{"norm_eps": 1e-05, "init_std_o": 0.0, "beta2": 0.95, "grad_clip": 1.0, "final_lr_fraction": 0.0, "train_tokens": 1000000000}
MLP neurons of a small language model. Each row is named by its layer, matrix (gate and up: input weights) and neuron, and shows model dimensions 0-127. Each number is 50 + 10 x the weight over its row's rms, rounded and kept within 0 to 99. A neuron's up and down rows have the sign that makes its largest values positive.
A block is one neuron, or neurons of one layer that tend to fire together. Before each block is what it responds to, as a language model described it from the Wikipedia text at the highest values.

Clause-opening word
L11.gate4:71 56 49 60 58 50 44 62 48 45 47 46 64 36 50 49 41 50 51 47 43 57 41 61 50 58 34 65 63 47 61 36 43 47 32 46 36 47 52 60 56 74 44 50 28 45 55 44 39 36 49 38 66 46 31 56 53 43 45 41 53 67 49 55 61 46 33 53 49 36 44 56 55 46 40 19 48 61 54 52 52 71 42 51 56 42 46 55 43 44 58 48 67 40 55 36 63 49 57 35 50 52 41 35 55 51 50 53 38 38 63 40 32 49 48 41 50 69 37 63 66 39 50 43 38 28 38 57
L11.up4:53 65 43 60 69 33 43 45 45 39 40 47 41 44 40 35 45 66 70 57 52 65 47 42 45 53 50 49 63 42 64 39 63 46 44 55 36 38 43 47 38 65 38 45 48 51 57 40 44 50 45 42 55 57 45 70 55 54 45 43 36 51 43 64 55 51 46 28 49 43 38 37 54 32 36 48 35 67 60 72 53 53 47 45 59 66 55 63 57 46 45 45 44 40 63 44 71 40 59 52 42 34 50 51 58 48 56 59 49 53 34 46 48 47 42 52 58 65 35 57 44 45 45 42 33 53 58 67
L11.gate168:36 63 61 49 35 44 56 45 52 64 54 40 63 57 38 29 31 48 60 33 65 49 37 59 48 47 54 55 46 53 57 47 52 59 60 51 49 46 46 44 54 47 45 27 50 57 61 31 64 29 42 41 51 49 42 65 51 36 40 50 63 67 48 51 48 56 56 54 37 49 61 59 34 55 52 50 44 42 60 39 53 52 38 45 50 48 46 54 43 63 64 47 57 54 56 42 59 66 60 56 53 37 49 44 64 49 46 37 46 37 63 41 58 45 51 52 42 43 65 45 67 63 52 50 62 48 38 65
L11.up168:32 48 52 52 45 47 63 50 57 66 46 50 63 49 44 49 58 57 58 61 57 42 38 62 61 41 45 40 64 50 50 52 56 52 41 43 46 47 55 54 53 39 41 61 63 52 52 37 53 48 54 54 34 33 61 57 48 43 57 41 43 36 50 53 37 59 28 54 38 45 55 48 47 45 51 43 64 63 53 58 48 74 60 41 57 63 29 50 51 40 53 42 45 26 46 41 79 56 42 48 56 51 40 48 61 44 71 51 61 52 75 48 71 61 33 47 61 48 60 47 67 67 34 53 61 74 37 55
L11.gate303:44 76 48 33 51 40 44 54 53 48 54 52 57 39 35 50 54 69 44 41 43 59 73 44 53 53 53 55 45 37 41 47 56 54 49 58 40 63 35 37 46 41 55 53 42 13 30 44 64 51 63 53 36 52 46 33 44 37 28 41 42 64 43 58 52 64 51 45 47 36 51 48 44 46 67 43 44 62 51 49 55 62 48 65 45 48 60 39 46 45 65 41 45 63 34 63 32 48 46 48 47 43 48 53 58 57 62 32 67 62 50 56 49 43 46 52 54 61 47 53 60 64 47 53 59 51 41 52
L11.up303:47 57 44 40 55 48 51 52 43 57 49 41 49 51 44 47 64 64 52 63 52 49 61 33 37 49 49 58 46 45 39 41 57 53 41 66 41 28 53 26 31 44 47 53 34 31 30 42 56 61 47 43 53 50 49 36 60 37 47 47 40 58 49 66 42 56 50 39 50 29 51 44 53 37 50 68 54 45 49 38 47 56 71 66 45 49 60 50 45 53 67 49 42 40 48 57 42 47 54 56 40 37 48 44 58 63 47 41 66 54 40 46 53 58 55 49 43 60 54 49 50 64 35 44 61 57 50 42
L11.gate542:49 61 30 40 49 43 83 66 58 43 44 56 46 48 57 49 63 61 60 46 38 55 50 52 49 52 53 45 60 59 45 30 35 32 37 37 40 43 47 52 49 56 55 44 34 47 48 48 47 39 33 48 21 36 52 33 60 53 48 34 69 61 47 63 50 47 53 53 26 68 52 57 60 43 67 36 62 45 45 49 59 58 42 62 64 78 57 48 35 45 58 49 52 27 36 47 68 50 63 55 50 33 61 64 49 45 48 51 38 43 48 39 61 51 49 54 52 49 61 67 52 68 52 37 50 42 42 28
L11.up542:56 73 45 39 62 53 60 31 59 43 54 54 46 41 58 49 56 56 54 36 63 48 46 51 65 40 47 41 44 70 50 62 45 43 66 62 64 29 54 43 48 70 60 51 51 47 41 47 69 34 50 41 54 35 51 59 29 52 42 29 43 50 71 58 43 40 43 41 44 51 38 61 49 55 50 64 33 53 46 56 50 52 57 50 44 54 65 46 49 49 47 50 62 35 39 74 50 50 36 48 47 43 49 59 55 50 52 47 48 38 34 34 55 56 46 42 21 55 47 57 48 52 46 74 57 45 64 54

Word-piece continuations and pronouns
L3.gate60:62 48 59 47 46 61 47 53 59 50 44 51 42 51 28 50 43 52 52 44 51 47 57 63 58 50 54 58 50 61 29 58 54 48 40 61 53 51 52 39 63 42 53 40 42 31 48 61 47 44 37 44 50 27 28 37 58 50 32 48 69 56 55 56 51 58 47 49 38 58 44 51 44 58 60 53 41 31 53 28 51 51 58 48 59 76 48 27 35 47 60 43 66 40 40 45 66 40 44 62 48 58 41 58 50 62 60 43 46 57 38 54 69 51 53 53 51 64 43 55 65 46 63 48 50 59 41 58
L3.up60:44 42 52 55 37 44 55 46 53 47 44 51 60 58 40 41 36 47 49 64 70 32 55 62 44 51 45 27 34 46 52 41 30 57 31 41 51 43 44 55 45 55 51 49 55 43 57 56 47 44 50 50 46 39 62 63 45 47 51 46 39 54 39 69 63 29 44 68 43 40 58 45 57 57 50 46 51 41 49 52 58 51 65 47 53 50 44 40 40 43 40 53 56 49 68 40 49 50 46 61 53 61 56 57 28 54 54 36 43 34 41 59 50 41 59 36 43 53 46 45 56 54 25 48 50 44 43 75
L3.gate175:49 49 43 69 41 53 55 45 56 53 52 60 52 63 59 47 58 39 57 54 65 65 62 46 55 58 50 48 18 58 42 51 44 46 27 53 48 50 58 53 47 36 52 40 33 46 56 43 44 50 45 49 42 45 48 66 40 43 27 40 53 56 52 65 52 50 44 75 31 57 43 69 63 60 48 56 62 48 44 57 34 38 56 45 67 45 51 45 55 46 57 55 55 53 28 48 30 49 30 49 67 56 51 58 48 62 49 40 39 58 53 54 44 43 44 54 40 47 35 51 67 44 44 48 55 38 29 39
L3.up175:67 54 54 62 40 38 48 48 66 55 46 50 59 45 45 54 63 59 46 64 57 31 72 36 48 70 51 43 38 45 39 53 45 35 32 52 61 49 41 50 53 26 59 56 53 53 56 51 44 38 52 68 65 64 43 51 47 48 37 35 65 49 68 50 49 41 43 61 55 38 58 51 69 63 57 47 40 55 36 51 46 46 43 35 81 48 47 50 55 49 35 43 49 48 52 36 48 61 40 55 67 55 54 52 38 59 57 36 45 45 45 38 51 46 54 52 54 61 46 41 44 37 43 59 44 53 53 51
L3.gate302:46 50 58 38 49 42 46 59 40 37 47 42 43 59 43 60 32 59 56 40 65 61 54 37 54 64 43 55 64 54 58 52 39 52 56 57 34 51 55 40 42 50 52 51 45 47 55 51 40 38 39 54 50 46 55 50 44 47 34 50 52 46 50 60 59 71 61 60 48 58 69 42 56 37 51 40 32 50 58 57 69 47 32 66 55 36 35 36 36 48 72 44 48 59 61 35 35 46 53 60 46 65 54 66 35 52 48 58 52 35 32 66 46 59 51 45 39 34 45 29 38 50 27 45 32 42 57 59
L3.up302:43 48 57 57 55 52 56 56 61 45 44 45 49 66 48 50 51 36 53 51 52 38 46 54 64 46 67 50 36 36 34 50 53 48 28 49 50 47 50 50 50 59 60 63 66 41 45 64 38 42 38 56 33 58 42 47 34 36 54 51 38 47 37 64 54 58 45 53 42 29 50 48 51 58 48 65 37 47 63 38 43 46 52 54 58 32 31 51 49 58 41 76 55 59 34 53 44 64 34 47 39 70 49 47 47 43 66 45 49 40 74 68 37 65 40 47 54 60 28 49 60 55 44 55 61 53 36 44
L3.gate543:33 48 39 53 40 47 54 79 47 48 44 53 54 58 76 52 45 43 52 57 33 54 74 33 61 55 64 49 63 72 51 41 52 40 46 55 44 46 30 53 60 56 47 49 32 43 66 31 55 32 58 62 35 66 74 56 44 51 67 45 57 44 40 47 62 59 58 43 64 66 62 48 52 47 50 50 54 47 48 59 58 58 49 51 51 47 55 47 49 45 56 46 46 52 42 45 45 42 40 44 67 50 45 51 60 59 62 53 41 38 61 54 57 44 59 57 48 60 43 44 34 51 59 60 56 39 26 37
L3.up543:68 47 39 53 65 48 54 34 60 55 49 48 54 64 45 54 57 63 47 47 60 34 62 54 41 59 46 71 48 42 51 53 43 39 45 42 68 61 45 49 70 34 59 44 41 55 46 61 54 52 34 45 63 47 38 27 47 45 71 51 61 77 60 51 61 45 47 50 50 39 49 47 75 59 47 49 49 40 58 52 54 49 55 44 55 66 62 42 50 53 52 53 41 59 62 48 49 70 56 43 62 42 51 68 42 57 56 59 55 63 54 60 38 34 62 50 61 56 63 49 51 50 60 38 62 53 39 44

Biographical birth/death verbs
L3.gate499:50 55 44 60 43 38 55 62 62 42 59 46 42 63 44 45 58 55 40 58 42 36 49 36 45 44 49 67 57 58 45 39 58 38 48 47 44 55 38 61 48 55 65 61 46 46 59 72 40 41 65 56 64 46 49 50 30 27 69 46 51 41 52 38 48 56 42 62 59 44 55 26 43 43 70 34 44 70 58 50 50 43 45 60 56 43 34 65 49 64 35 75 47 42 30 59 72 71 47 52 47 45 40 45 49 42 42 53 47 46 50 50 44 37 36 75 68 51 51 55 34 56 58 45 39 49 46 38
L3.up499:40 59 46 71 61 46 58 60 70 54 67 47 63 60 52 54 58 35 54 36 40 48 58 56 43 26 51 57 44 39 65 45 56 45 60 40 46 37 38 50 48 46 70 70 40 38 53 70 38 40 67 66 60 50 58 61 36 42 50 44 59 42 45 49 51 43 62 52 52 65 43 39 48 50 72 45 48 50 51 61 43 32 26 51 54 49 50 41 53 55 50 45 47 42 31 56 64 50 37 54 34 53 53 60 51 44 56 40 53 39 45 49 59 32 49 46 53 55 35 49 55 47 28 42 47 53 56 62
L3.gate558:45 57 49 36 53 50 39 54 66 47 57 65 55 59 48 58 52 56 49 58 63 51 52 56 38 69 52 61 61 53 64 41 65 39 44 48 57 41 63 62 51 62 60 52 57 54 43 64 60 46 47 68 47 50 49 39 53 47 53 57 62 50 47 57 55 50 38 48 40 51 67 46 45 43 49 54 38 60 53 61 37 60 37 51 48 71 41 49 72 68 60 52 67 34 29 57 56 50 42 38 46 23 51 43 73 49 46 37 42 68 49 64 52 62 35 51 42 35 29 57 53 42 35 60 34 64 55 51
L3.up558:33 52 49 37 42 62 71 56 46 56 64 46 42 50 47 50 49 57 49 64 53 59 57 71 43 44 71 50 63 28 47 44 50 52 28 44 40 46 42 53 52 41 42 36 55 60 37 45 46 41 62 45 41 64 42 59 51 51 42 28 41 50 59 41 46 40 61 44 51 51 42 49 57 67 68 47 33 52 39 58 52 55 57 39 40 52 36 45 54 52 50 67 54 48 59 39 49 55 56 51 41 36 43 43 37 51 59 62 64 67 56 44 45 43 41 32 68 62 39 53 59 41 54 49 45 54 45 43
L3.gate563:48 48 48 48 67 40 61 62 47 57 43 51 81 56 29 67 42 40 47 43 40 73 54 55 47 58 57 54 43 50 68 40 51 35 50 50 47 51 49 41 52 42 58 45 72 51 47 63 52 47 50 55 57 57 59 51 55 54 63 51 49 66 66 57 62 68 47 47 41 50 52 52 23 61 55 32 31 65 50 54 64 35 41 34 43 49 50 33 52 59 54 47 46 46 40 45 48 64 60 51 42 47 50 72 60 38 55 51 49 41 65 67 63 54 43 53 62 35 46 54 59 39 47 37 61 43 68 44
L3.up563:38 61 49 41 45 52 37 58 32 52 68 59 64 62 61 63 59 34 34 52 46 51 29 43 37 30 42 40 62 40 65 52 53 51 39 37 61 57 59 39 42 65 61 47 51 39 59 41 36 31 32 49 47 51 57 67 59 44 53 52 44 36 48 34 49 46 45 50 58 54 40 37 50 64 44 60 36 54 52 37 49 57 48 57 49 45 58 50 42 58 48 52 49 53 41 64 64 52 41 61 44 50 64 55 60 55 45 35 36 43 56 47 65 38 40 53 51 56 34 57 56 57 25 34 40 53 43 42
L3.gate674:62 55 48 36 47 61 52 56 53 74 49 64 50 62 54 39 51 42 47 56 63 64 39 49 45 61 31 62 45 74 61 44 51 41 63 35 34 55 50 44 49 68 77 48 67 40 54 60 70 48 44 47 28 28 50 48 39 48 46 60 52 51 45 46 51 48 42 52 36 63 52 59 63 32 47 45 36 71 56 59 48 42 59 61 43 46 57 42 59 60 51 67 51 30 49 41 54 59 53 40 52 65 51 50 61 55 45 43 45 48 49 56 55 50 57 66 52 58 50 60 50 64 40 41 49 53 55 36
L3.up674:54 43 51 42 64 51 62 29 41 60 44 48 60 59 35 55 60 45 45 55 41 78 50 54 42 55 57 50 63 53 60 45 60 59 25 24 41 38 14 61 61 47 47 56 57 50 30 50 61 40 51 43 46 36 40 46 48 36 47 56 45 55 67 56 63 50 64 72 67 56 42 62 46 36 51 42 26 51 57 42 56 48 43 60 40 59 54 42 36 50 47 48 49 55 46 44 56 59 57 59 41 39 41 60 41 47 58 68 62 59 49 56 39 41 34 39 50 48 63 60 41 60 41 46 69 44 44 63

Mid-word ir/rit fragments
L4.gate639:44 65 27 59 51 49 59 70 64 54 52 50 63 32 49 58 41 48 38 62 51 63 40 53 41 60 49 35 53 40 74 54 45 38 49 57 53 38 53 55 57 46 72 36 48 32 63 42 49 56 60 47 43 57 46 53 54 51 36 35 48 35 57 46 57 55 43 57 34 52 60 33 44 55 61 44 50 53 41 61 65 39 60 53 51 24 51 52 45 59 40 58 57 43 29 29 62 59 50 47 42 58 71 36 44 61 40 41 72 36 71 52 60 55 56 53 55 38 64 66 56 47 46 50 37 58 60 62
L4.up639:44 39 57 69 46 59 56 40 62 39 57 42 55 68 41 55 59 46 51 48 50 59 61 42 54 51 41 69 79 43 60 58 84 54 49 30 48 55 53 55 64 57 56 46 46 38 40 44 54 52 59 66 57 50 48 56 26 51 42 38 45 61 46 45 54 51 65 43 41 31 39 48 43 79 53 45 51 46 56 50 48 46 59 48 57 56 39 60 66 41 40 56 53 65 33 53 40 67 69 46 40 56 50 47 51 43 45 49 45 59 32 63 35 41 35 54 66 62 51 51 46 57 38 58 50 60 47 38

Birth date start
L11.gate29:54 55 56 45 55 47 36 58 53 49 42 58 25 45 54 37 61 41 51 37 37 53 42 69 36 45 51 46 50 47 77 33 50 49 56 60 60 48 54 65 46 61 63 57 42 71 46 54 48 29 59 42 53 47 58 60 40 62 51 68 55 45 48 48 46 39 31 51 51 56 53 50 47 54 40 47 33 61 47 61 49 57 51 59 57 52 42 48 56 51 40 49 46 49 32 41 66 53 43 34 45 61 55 70 35 53 42 47 42 61 45 53 60 49 62 40 57 47 45 56 57 38 47 54 52 37 69 54
L11.up29:62 49 65 32 53 45 44 54 60 66 47 53 26 55 64 55 45 48 41 42 37 46 44 45 42 64 60 43 61 51 52 39 37 68 59 40 63 59 47 49 25 59 44 33 48 62 69 56 43 60 50 61 48 46 46 44 41 59 47 52 37 43 50 48 49 44 62 45 45 65 48 53 52 54 51 64 60 41 48 36 41 52 50 54 64 48 58 40 42 64 37 59 52 51 49 56 54 35 40 57 42 42 40 52 60 45 65 44 54 47 51 55 52 47 53 50 62 44 54 39 52 54 55 49 61 39 44 72
L11.gate66:54 62 52 49 55 39 52 52 55 49 62 60 55 59 47 54 35 54 52 47 42 68 46 70 62 49 41 47 46 42 55 58 50 53 46 43 49 50 67 57 46 23 33 52 54 27 54 58 52 31 52 65 48 73 37 48 49 42 48 43 46 50 61 53 59 63 57 56 32 46 64 58 60 53 47 41 48 32 47 55 55 49 47 70 52 57 41 59 45 50 54 30 56 33 33 63 48 59 44 54 45 68 50 45 31 53 54 46 38 45 59 48 51 62 35 53 41 63 55 49 62 39 30 59 53 55 55 38
L11.up66:51 50 58 53 52 44 47 50 52 41 60 39 72 55 32 50 20 43 48 35 33 47 50 66 59 37 43 40 35 48 61 51 43 42 58 32 54 49 39 63 60 52 72 44 49 54 66 31 53 53 39 57 58 43 48 58 50 44 48 44 38 53 77 48 58 55 61 60 36 43 43 52 66 44 50 58 60 49 59 54 50 51 43 47 59 50 46 41 51 43 56 44 58 43 39 53 46 52 46 71 76 35 64 71 61 53 57 65 53 63 59 42 52 59 47 50 54 55 61 48 45 67 56 36 56 49 64 59
L11.gate233:54 43 52 71 60 52 39 54 36 39 45 53 43 44 48 27 58 49 57 42 41 67 48 53 58 50 29 21 46 55 59 56 51 54 31 40 59 57 54 51 44 62 58 46 33 55 63 65 50 51 58 50 46 54 52 41 50 42 44 46 29 39 51 53 56 43 48 52 42 38 35 43 56 31 54 49 33 31 57 44 43 67 66 64 22 66 50 51 55 61 47 61 52 55 53 63 52 57 60 57 64 56 33 59 26 50 64 72 42 64 44 61 47 33 66 46 33 51 54 36 47 53 44 46 48 53 53 56
L11.up233:44 41 33 43 51 37 57 49 76 50 65 40 51 43 51 54 57 45 44 50 61 55 37 58 38 45 46 49 49 36 58 57 39 36 61 31 54 60 52 52 52 51 50 40 43 44 37 46 57 35 48 50 50 41 35 52 17 46 42 48 62 52 58 44 44 33 51 49 50 66 48 39 46 45 38 60 38 63 38 64 56 61 36 30 49 41 37 61 39 41 64 55 55 66 48 63 61 51 54 63 53 64 47 55 56 39 42 58 43 45 51 41 40 48 48 61 42 39 59 57 50 57 36 34 48 61 38 47
L11.gate356:64 44 57 56 48 51 59 71 60 46 55 60 70 45 54 43 45 53 58 41 54 61 52 64 54 52 47 37 42 60 49 53 53 36 51 65 55 54 50 51 46 54 61 49 53 49 74 59 58 56 49 53 35 28 44 68 48 54 38 48 49 41 56 51 59 47 54 54 38 42 45 27 52 47 65 36 38 51 58 60 36 51 34 59 46 44 44 59 45 57 31 53 51 47 45 52 59 53 34 59 51 53 43 55 66 47 49 49 52 58 69 53 46 39 45 64 64 48 66 39 48 67 24 36 47 47 53 58
L11.up356:37 55 51 39 41 59 56 48 50 46 49 63 59 43 52 39 23 55 41 49 36 54 43 51 32 50 49 39 49 53 40 44 55 53 51 54 51 51 55 56 34 65 24 67 50 40 53 61 73 50 48 48 55 57 58 42 67 54 48 57 48 62 47 58 55 44 61 43 43 31 39 63 53 53 34 48 36 59 47 46 49 76 43 61 46 54 49 42 35 60 47 47 46 58 40 46 46 76 56 40 61 44 40 44 55 40 34 57 27 46 54 45 62 27 68 63 55 45 35 57 63 77 51 48 52 42 34 60